config.yaml
n_layer: 24
d_model: 320
n_head: 10
n_kv_head: 5
head_dim: 32
d_mlp: 832
vocab_size: 8192
activation: "swiglu"
norm: "rmsnorm"
norm_place: "pre"
norm_eps: 1e-05
positions: "rope"
rope_base: 10000.0
rope_fraction: 1.0
qk_norm: true
attn_scale: 0.177
bias: "none"
tie_embeddings: true
parallel_block: false
extras: ["capped logits"]
init: "uniform"
init_std_qkv: 0.0321
init_std_o: 0.0
init_std_up: 0.0321
init_std_down: 0.0
optimizer: "muon_variant"
lr: 0.0103
lr_mult_o: 1.5
beta1: 0.9
lr_head: 0.0121
grad_clip: 2.0
warmup_steps: 0
schedule: "wsd"
decay_fraction: 0.74
decay_shape: "linear"
final_lr_fraction: 0.05
batch_tokens: [32768, 65536, 131072]
seq_len: 2048
doc_mask: true
train_tokens: 560300000
steps: 8687
dataset: "wikipedia_en"
MLP neurons of a small language model. Each row is named by its layer, matrix (gate and up: input weights) and neuron, and shows model dimensions 192-287. Each number is 200 + 40 x the weight over its row's rms, rounded and kept within 0 to 999. A neuron's up and down rows have the sign that makes its largest values positive.
A block is one neuron, or neurons of one layer that tend to fire together. After each block is what it responds to, as a language model described it from the Wikipedia text at the highest values.

L5.gate175,239,243,179,124,232,208,219,184,186,170,246,229,198,168,267,208,247,235,223,209,186,159,193,171,167,183,129,217,219,173,222,214,173,192,186,203,176,261,266,145,169,178,169,156,250,202,213,234,219,212,158,209,234,266,159,165,174,168,183,198,194,199,199,199,254,170,209,120,226,237,214,233,194,146,251,213,302,221,207,173,221,205,74,271,282,191,194,295,199,250,127,268,173,183,234,201
L5.up175,135,150,252,273,285,194,162,177,176,222,266,258,162,214,203,247,187,174,129,160,212,193,237,178,229,221,174,240,188,239,257,189,259,164,235,197,173,199,198,171,246,167,233,248,183,176,203,248,179,259,144,202,208,141,193,196,249,297,245,134,128,180,211,209,197,234,224,187,236,119,144,172,209,196,257,220,236,261,183,208,229,231,270,192,219,139,269,203,143,166,215,167,118,137,223,218
L5.gate186,219,182,250,174,246,149,228,295,283,178,196,183,127,214,175,157,173,305,190,196,190,303,194,254,258,197,192,152,245,237,201,190,208,203,196,247,191,203,152,196,266,254,191,216,215,291,195,239,158,211,265,122,201,181,210,212,204,170,155,188,182,164,193,211,241,175,243,173,163,196,224,229,192,139,167,176,190,145,199,217,200,163,178,245,166,154,187,217,196,130,223,243,196,141,199,231
L5.up186,172,230,212,179,218,177,242,220,188,208,162,117,178,177,163,128,195,185,240,207,185,192,233,205,173,197,201,162,223,239,215,232,164,210,225,186,202,177,129,239,175,219,194,207,199,265,212,156,196,188,164,78,204,201,284,174,145,313,185,188,202,155,246,215,220,129,198,211,246,169,206,164,219,253,185,219,222,211,235,213,147,174,176,250,163,234,181,280,220,235,206,248,278,215,175,273
L5.gate252,120,237,199,252,189,214,179,172,152,265,173,206,251,220,191,168,219,173,229,231,199,147,151,219,190,266,234,214,183,201,180,223,244,211,213,249,219,117,149,175,204,193,208,225,227,112,150,251,180,247,184,129,176,242,216,192,233,230,280,222,139,204,184,102,229,243,208,245,216,202,238,175,261,215,230,240,170,142,152,187,173,167,196,157,212,178,210,301,246,212,144,271,145,141,166,185
L5.up252,108,190,226,160,182,205,152,193,195,228,237,164,144,229,229,193,210,164,247,197,185,216,200,191,137,220,251,115,234,229,125,181,195,196,179,203,281,196,193,198,257,188,160,226,199,113,142,231,190,248,242,167,213,131,236,216,242,254,259,190,164,189,224,177,141,156,212,206,228,170,236,243,232,232,262,259,198,215,160,220,193,171,223,126,216,203,137,267,244,200,205,275,200,228,201,289
L5.gate307,157,169,181,180,155,221,239,243,209,197,244,178,290,205,208,149,244,158,235,214,172,307,171,196,254,225,278,207,176,272,197,232,250,224,121,233,175,247,224,256,169,198,226,195,154,201,187,178,190,132,227,156,145,227,147,223,181,248,142,183,178,200,142,191,168,203,222,190,215,104,255,213,101,115,154,179,229,222,207,236,261,324,224,197,201,182,173,255,252,168,256,212,278,159,199,137
L5.up307,157,257,163,232,148,184,228,249,177,210,225,144,171,149,220,199,218,237,195,253,244,282,179,187,153,254,222,191,204,177,133,249,219,212,184,248,160,232,236,198,192,207,162,160,292,145,164,196,182,193,219,219,189,250,155,244,121,223,185,186,261,181,197,179,177,218,237,148,246,222,155,200,130,182,232,263,207,258,227,257,204,229,226,213,240,188,201,142,197,135,240,207,172,215,234,158
L5.gate481,179,184,148,211,213,190,235,260,256,146,182,227,188,183,208,140,222,210,150,191,231,116,238,213,232,127,226,168,208,166,183,176,127,221,124,237,158,210,238,176,239,197,107,208,188,234,223,214,185,131,191,209,250,241,247,116,162,231,205,178,169,298,227,196,172,177,259,226,227,187,245,239,172,176,183,230,168,250,196,196,210,253,160,112,187,141,204,303,188,196,144,207,174,232,109,194
L5.up481,135,217,202,191,184,169,229,229,164,126,188,150,172,230,222,262,217,232,165,155,173,227,225,203,204,197,223,223,259,162,205,202,184,240,168,242,250,282,231,243,154,177,102,190,146,235,246,157,192,197,214,139,235,264,201,219,214,230,218,236,229,192,196,238,180,157,195,310,212,244,234,226,134,198,222,154,216,229,133,215,217,255,274,162,264,154,191,241,245,182,202,209,166,215,123,197
L5.gate532,155,281,184,161,218,234,243,195,187,257,191,208,210,261,232,223,162,154,197,213,205,233,190,261,156,177,232,241,160,134,244,290,176,216,210,227,195,153,256,235,274,175,187,97,208,104,184,121,202,120,212,121,157,195,179,166,191,213,182,155,151,198,210,211,176,217,227,209,196,219,175,236,229,186,170,181,213,210,205,176,180,201,113,222,234,248,213,248,193,198,241,158,250,246,218,231
L5.up532,232,190,242,189,209,164,298,229,198,255,187,237,245,209,227,316,161,215,206,194,164,219,155,189,224,212,200,172,178,170,212,218,227,199,232,155,179,266,232,220,177,227,163,178,258,139,212,194,209,193,127,207,143,233,165,242,262,221,208,114,202,160,237,211,188,164,136,171,152,130,194,197,207,147,237,242,228,245,239,204,170,311,251,146,238,200,185,302,180,244,213,158,127,211,194,148
L5.gate672,282,186,183,246,202,256,163,159,221,164,184,233,209,188,250,219,167,115,198,208,155,122,151,258,185,227,143,145,256,158,187,202,159,211,224,259,205,218,240,208,222,193,264,198,202,222,206,242,244,241,208,163,127,163,154,184,273,153,251,197,276,165,200,269,198,189,187,212,168,129,177,182,224,187,206,206,195,240,225,140,206,181,171,189,195,133,155,250,119,172,195,126,188,219,153,213
L5.up672,210,152,211,154,174,140,281,170,143,184,196,215,215,229,187,205,230,166,174,105,165,245,200,276,206,165,146,202,127,174,227,180,309,185,213,212,110,217,363,236,167,150,310,262,190,202,238,195,210,144,199,150,218,339,173,219,204,196,245,145,290,148,169,201,219,205,273,227,141,198,177,178,199,199,154,161,155,153,156,161,142,230,125,147,271,219,226,190,248,240,136,196,287,170,174,171
L5.gate678,197,249,231,247,214,164,238,203,141,192,187,168,200,215,280,247,148,106,204,154,191,194,219,239,250,190,194,191,183,209,180,285,239,161,280,187,264,201,232,219,169,238,228,145,211,223,169,275,218,214,137,262,188,251,184,190,209,210,129,216,183,160,236,106,184,242,175,197,167,118,250,112,163,190,221,178,153,185,173,175,246,216,196,162,198,171,151,214,197,203,208,182,92,182,247,165
L5.up678,137,203,138,221,188,235,247,176,231,180,273,101,175,172,203,197,249,198,236,210,163,197,137,188,226,251,205,197,172,201,208,151,232,171,143,142,191,191,281,201,197,174,250,190,201,183,197,194,155,207,201,210,242,273,202,230,190,206,216,192,218,198,230,237,188,196,215,192,220,281,157,171,160,243,198,166,174,194,142,210,210,237,198,182,155,199,237,306,198,209,192,181,218,89,134,149
Responds to: Hyphen/dash after numbers

L14.gate6,148,235,258,196,206,239,204,326,145,132,178,194,221,231,177,193,216,227,225,239,187,203,153,246,209,209,220,78,207,178,185,179,176,204,205,216,175,214,182,246,185,58,177,181,171,254,249,197,176,158,237,212,199,174,223,187,203,170,170,193,231,186,139,79,239,254,192,180,242,216,131,142,179,212,215,254,206,124,187,155,168,194,143,220,209,196,154,218,137,152,250,176,197,276,153,270
L14.up6,193,141,233,266,218,244,206,218,145,180,127,221,197,136,227,193,223,230,208,244,189,231,191,215,186,206,130,204,175,328,215,196,235,202,218,197,160,287,163,249,149,230,207,246,171,191,229,212,210,198,184,264,202,120,169,184,222,234,225,236,237,190,250,157,217,273,168,230,166,192,176,217,169,226,226,135,185,244,203,184,162,160,277,260,206,209,227,265,222,166,185,209,135,175,159,176
L14.gate86,203,161,214,189,166,226,191,140,231,187,218,173,225,191,205,234,143,150,264,174,266,177,185,165,148,236,248,182,237,213,243,145,182,137,167,252,174,180,182,190,147,118,213,203,221,269,201,203,226,153,199,206,174,187,265,236,226,173,117,245,206,192,236,114,198,186,210,210,227,145,212,272,267,216,272,132,157,239,263,231,227,234,273,234,279,203,167,175,129,174,204,193,215,231,133,233
L14.up86,173,211,190,237,200,226,189,259,184,202,222,189,225,234,178,214,153,206,175,239,222,204,226,249,150,172,158,225,249,198,154,291,202,214,153,275,191,157,177,265,160,245,196,198,249,213,189,158,219,193,274,223,191,193,205,191,217,168,231,251,110,233,210,288,261,138,221,265,226,205,151,184,292,221,227,205,163,154,278,162,141,286,126,143,227,126,178,136,199,181,194,234,177,132,212,221
L14.gate301,243,98,106,190,253,213,200,126,139,145,220,261,228,246,180,219,214,140,193,101,247,218,198,185,197,245,250,203,238,151,253,196,217,188,228,204,185,189,239,275,166,225,221,272,198,187,214,132,231,193,228,247,183,198,156,189,197,232,241,216,167,135,208,205,109,240,238,255,221,222,271,233,244,159,226,292,197,150,204,192,254,167,200,161,199,218,223,167,238,118,149,135,184,213,205,193
L14.up301,154,237,236,146,137,285,273,256,167,219,222,194,206,173,198,208,170,115,287,296,234,270,146,218,221,195,211,212,258,214,312,218,241,250,219,184,148,212,143,134,227,176,189,198,245,274,215,221,269,180,178,242,260,207,170,171,185,227,268,171,180,273,176,97,176,240,228,215,215,96,216,193,166,221,191,194,191,280,136,178,217,164,235,181,173,164,192,229,242,214,219,169,177,224,221,201
L14.gate559,189,195,254,224,160,198,221,238,233,195,217,181,214,179,191,249,218,214,178,199,207,200,169,122,279,177,295,179,173,227,191,199,133,216,196,195,197,279,230,263,196,251,198,166,131,177,250,241,242,185,179,232,182,213,192,256,127,183,242,183,285,282,125,143,146,163,202,227,235,180,263,179,185,224,247,222,224,177,218,179,161,171,184,203,245,194,190,250,195,289,205,167,269,280,177,247
L14.up559,213,188,251,227,188,256,165,266,189,184,174,226,208,190,133,253,176,220,173,239,206,215,243,219,225,277,210,204,281,195,231,188,229,237,216,240,273,143,194,223,180,122,288,323,242,182,181,165,211,168,258,275,168,185,205,167,212,174,199,204,135,102,193,244,226,141,281,223,204,214,195,202,152,236,173,219,125,203,265,168,216,207,153,217,150,227,173,275,249,186,237,178,226,193,226,189
L14.gate629,250,231,188,284,239,156,218,186,158,169,139,196,272,185,115,210,224,179,153,267,227,219,222,153,148,235,150,191,146,204,147,187,199,248,279,199,215,208,165,260,204,213,173,220,148,200,168,183,199,152,220,205,170,162,259,213,272,241,189,240,232,218,242,232,162,190,227,214,182,201,202,258,256,163,187,229,168,203,184,182,274,227,236,209,252,168,229,182,157,216,220,153,189,228,268,286
L14.up629,185,164,174,194,274,238,217,197,154,237,157,111,149,195,177,173,235,169,253,179,241,164,241,248,176,318,216,261,206,189,111,253,164,215,173,156,106,234,237,214,243,234,207,224,178,241,243,241,222,274,235,205,204,204,181,239,263,260,237,190,236,184,201,200,207,185,158,162,213,202,183,168,187,159,228,189,168,184,154,205,224,181,184,216,201,189,212,112,304,162,207,193,177,201,209,175
L14.gate676,196,177,272,178,213,183,158,254,177,178,249,176,261,150,192,241,189,134,267,181,263,177,272,212,229,200,144,161,221,171,182,197,225,270,277,223,148,258,132,239,141,159,224,156,177,204,160,151,151,227,194,203,205,219,268,173,194,211,219,239,197,174,205,140,156,152,239,180,145,158,144,200,176,166,215,238,189,155,223,207,210,181,262,185,181,170,197,195,205,165,250,224,205,195,182,217
L14.up676,161,221,174,175,221,251,247,149,234,178,202,191,200,177,126,191,219,209,152,231,234,241,200,190,190,210,203,229,261,189,153,289,144,183,255,262,163,212,266,168,122,196,220,149,264,142,194,290,239,159,168,207,286,147,264,243,148,252,200,229,201,195,188,181,212,208,142,110,182,118,150,210,213,204,228,168,178,253,206,167,254,159,209,166,173,239,221,278,170,176,188,249,255,216,218,163
L14.gate713,170,175,117,246,128,148,163,171,272,219,170,198,154,110,199,170,218,189,167,193,195,195,148,143,235,206,170,219,249,220,146,240,193,150,238,182,208,266,183,204,209,214,153,215,140,188,204,256,202,218,259,209,224,184,277,190,218,198,215,241,241,174,224,200,108,180,188,228,212,128,181,259,211,175,124,238,246,184,194,79,232,264,202,150,174,125,192,200,193,203,160,210,292,229,273,231
L14.up713,203,155,221,136,170,201,214,276,203,250,198,200,203,172,227,222,200,176,324,209,211,254,306,266,225,155,143,143,165,202,190,253,181,221,211,167,143,129,193,171,145,204,289,235,233,173,243,155,220,141,150,211,279,215,203,157,191,182,199,207,190,221,199,224,124,285,223,181,241,218,158,227,186,257,122,194,212,174,208,225,220,193,157,212,136,202,186,204,193,271,182,183,327,207,187,178
L14.gate819,141,51,264,175,172,303,231,240,272,226,186,128,226,182,197,216,213,193,206,172,109,194,199,151,234,217,210,229,200,244,139,241,217,226,142,197,148,223,192,181,203,197,166,198,191,210,206,157,183,184,211,257,230,126,198,176,167,205,259,228,175,180,207,147,154,244,158,204,191,184,219,269,225,190,265,195,158,237,183,148,147,141,183,205,223,207,208,243,253,229,224,269,152,232,153,198
L14.up819,222,219,243,150,157,213,177,226,174,255,197,144,228,220,217,178,190,179,202,180,271,150,173,110,225,299,217,198,234,189,154,192,255,243,258,220,176,263,180,275,178,190,130,190,252,191,208,139,207,156,254,243,197,203,172,208,106,189,216,246,226,217,177,105,201,217,207,232,229,209,189,178,193,155,199,233,228,224,205,180,215,155,128,206,279,204,190,223,171,261,226,235,215,192,203,171
Responds to: Decimal points in stats tables

L14.gate136,159,235,138,203,278,123,237,210,166,182,199,243,216,260,243,199,128,181,220,194,184,232,199,260,191,239,195,172,200,195,192,200,194,248,181,189,196,265,162,223,249,187,193,212,181,88,251,133,271,191,182,192,142,203,185,193,161,177,247,199,148,291,205,175,206,156,165,121,176,161,198,177,172,109,190,183,192,212,188,175,123,265,153,212,187,183,186,177,236,221,204,236,183,231,208,282
L14.up136,299,198,168,241,222,334,169,144,182,241,204,189,245,255,223,202,225,213,163,183,217,173,167,202,191,187,226,195,182,203,260,227,263,213,160,225,158,237,267,196,211,186,221,180,171,165,195,175,182,131,155,215,159,190,204,177,226,234,223,218,217,223,183,248,236,154,185,242,202,209,145,76,112,299,196,198,177,120,205,186,228,179,220,186,225,190,188,218,228,239,255,181,129,158,188,182
L14.gate176,192,180,207,169,186,231,245,205,326,202,246,210,220,239,186,192,200,142,214,184,201,190,242,130,236,185,276,201,251,194,188,275,133,212,217,211,116,178,234,175,191,206,141,164,218,188,155,234,242,224,237,194,160,248,163,215,154,233,213,288,198,236,239,212,157,197,178,260,178,230,149,209,220,270,289,177,175,249,207,187,220,120,219,242,207,129,187,214,213,233,130,206,143,166,149,156
L14.up176,136,237,132,156,169,127,101,165,199,115,244,143,250,124,158,218,218,174,199,133,221,201,181,198,118,157,206,183,168,173,179,168,160,179,136,193,187,189,193,220,172,250,206,181,220,214,157,218,196,151,167,225,190,267,157,186,136,156,202,205,204,222,179,202,210,154,182,153,202,286,142,254,144,229,209,156,186,253,263,115,170,206,242,174,167,207,167,202,151,181,236,200,176,188,161,193
L14.gate242,207,247,150,277,306,209,215,149,190,208,251,218,261,137,225,191,197,203,181,130,231,311,193,142,218,241,208,183,207,92,218,244,176,175,168,201,249,224,268,213,125,213,198,189,208,166,214,214,216,172,175,172,204,178,156,239,268,261,219,159,183,315,269,230,225,219,141,151,198,245,235,202,92,188,116,241,161,209,210,152,221,192,109,158,218,206,242,202,169,240,199,212,150,242,180,282
L14.up242,170,180,207,166,204,179,193,207,226,197,166,219,178,294,172,233,195,186,145,129,128,225,212,167,169,201,150,277,258,159,195,219,215,183,184,198,164,112,169,208,194,248,122,192,196,249,150,202,197,209,253,211,239,115,145,173,167,196,287,198,183,145,256,147,206,156,234,210,185,284,223,108,234,245,261,214,199,179,192,214,186,232,226,163,154,211,121,228,149,254,271,231,196,180,149,215
L14.gate329,195,220,134,123,221,168,210,174,218,144,224,160,231,150,161,229,196,165,250,207,193,197,206,181,270,192,235,154,142,243,201,212,239,188,133,158,239,183,214,169,202,194,132,163,198,171,223,228,222,194,207,233,217,253,248,231,216,159,263,148,158,193,188,223,262,155,177,204,174,246,204,250,174,171,206,155,130,198,200,265,206,213,197,219,159,187,166,186,187,226,279,183,235,279,278,228
L14.up329,225,194,283,253,174,213,226,153,160,239,243,189,186,158,260,232,217,197,181,221,200,208,208,234,172,90,187,220,287,210,238,164,167,200,215,177,173,182,188,106,153,209,181,286,157,276,244,162,215,175,142,178,203,215,287,220,224,255,244,160,215,309,241,198,260,260,223,199,177,249,124,141,228,223,199,187,233,204,171,140,172,241,182,240,197,216,204,127,220,221,211,178,232,270,170,185
L14.gate334,210,250,84,206,214,178,232,235,118,199,187,156,184,234,198,149,191,145,203,184,217,241,144,132,204,170,168,173,173,175,129,209,228,223,194,204,214,96,247,200,177,218,122,206,220,201,230,164,256,114,276,219,175,191,197,229,226,231,167,190,175,225,220,261,99,190,205,154,240,170,217,274,166,146,252,239,217,216,197,190,207,190,192,210,204,140,196,171,159,254,257,150,199,222,154,167
L14.up334,174,253,158,175,169,162,153,184,145,156,173,219,215,259,165,205,164,233,142,171,159,213,143,158,241,143,131,198,198,166,134,268,208,200,188,246,183,150,165,256,174,109,189,242,228,304,242,170,197,142,213,157,210,238,160,168,210,193,175,176,124,217,179,244,222,216,194,170,237,218,189,212,214,171,158,191,212,248,164,198,245,196,160,125,190,238,214,184,187,190,186,224,208,243,154,222
L14.gate606,213,243,177,158,201,165,163,180,242,145,263,157,226,198,171,195,136,166,205,233,176,157,185,114,189,188,214,270,130,224,101,122,154,181,187,187,204,240,218,195,173,191,131,220,198,177,193,215,162,197,231,230,102,220,194,175,165,180,243,205,209,206,215,182,214,232,245,259,218,172,133,186,184,130,139,287,203,199,226,166,176,208,200,147,188,163,180,214,161,276,196,198,254,215,169,185
L14.up606,199,256,215,163,191,211,133,160,211,246,262,240,166,301,162,232,215,131,179,277,155,184,254,198,181,233,184,213,241,273,217,152,238,250,172,196,135,194,197,292,237,223,258,244,198,237,181,202,231,239,198,186,145,216,190,222,244,204,219,208,227,206,256,173,165,161,138,200,229,224,125,240,179,190,153,233,271,244,240,197,196,162,152,201,220,155,149,192,91,217,117,299,237,194,176,276
L14.gate610,210,157,113,201,248,132,159,240,244,236,235,217,158,273,266,171,186,146,211,221,237,223,167,193,260,138,217,188,215,211,261,128,286,233,171,133,156,248,213,217,221,191,222,175,112,231,200,231,182,236,196,136,122,181,150,190,146,143,205,220,141,181,154,214,174,234,185,137,155,221,217,167,188,231,234,278,151,185,204,241,201,191,238,178,143,217,174,203,165,239,196,189,111,217,179,163
L14.up610,165,210,148,266,131,122,115,154,224,223,280,200,149,248,232,144,140,98,217,151,218,207,165,287,226,173,296,211,229,234,231,214,173,268,225,130,167,174,199,203,180,215,249,184,189,101,240,198,181,182,217,248,193,193,120,211,196,189,211,177,163,182,222,167,225,227,220,140,277,257,192,241,112,199,215,207,171,174,194,264,248,239,225,240,64,206,151,245,194,226,189,221,264,232,176,169
L14.gate817,98,148,252,248,233,151,116,219,248,177,239,203,208,173,231,164,264,217,217,195,231,156,212,139,240,223,172,271,198,176,212,235,183,212,169,177,99,205,291,216,194,184,199,223,212,125,167,177,254,203,180,197,228,226,182,216,183,201,171,195,202,237,208,225,197,136,191,192,224,121,226,262,229,144,178,202,213,191,267,137,210,185,242,162,187,210,202,144,159,229,241,129,194,220,193,120
L14.up817,156,269,193,165,192,111,196,200,178,272,167,163,292,206,145,286,216,219,213,215,210,249,183,168,173,210,212,200,162,139,178,167,177,210,201,229,180,232,153,213,213,184,237,171,143,218,263,171,203,123,206,172,236,216,241,232,197,179,247,168,278,223,233,173,240,202,268,196,232,184,167,196,190,254,275,209,213,96,220,166,187,239,188,156,145,205,142,194,170,199,189,136,189,183,214,115
Responds to: Score separator dashes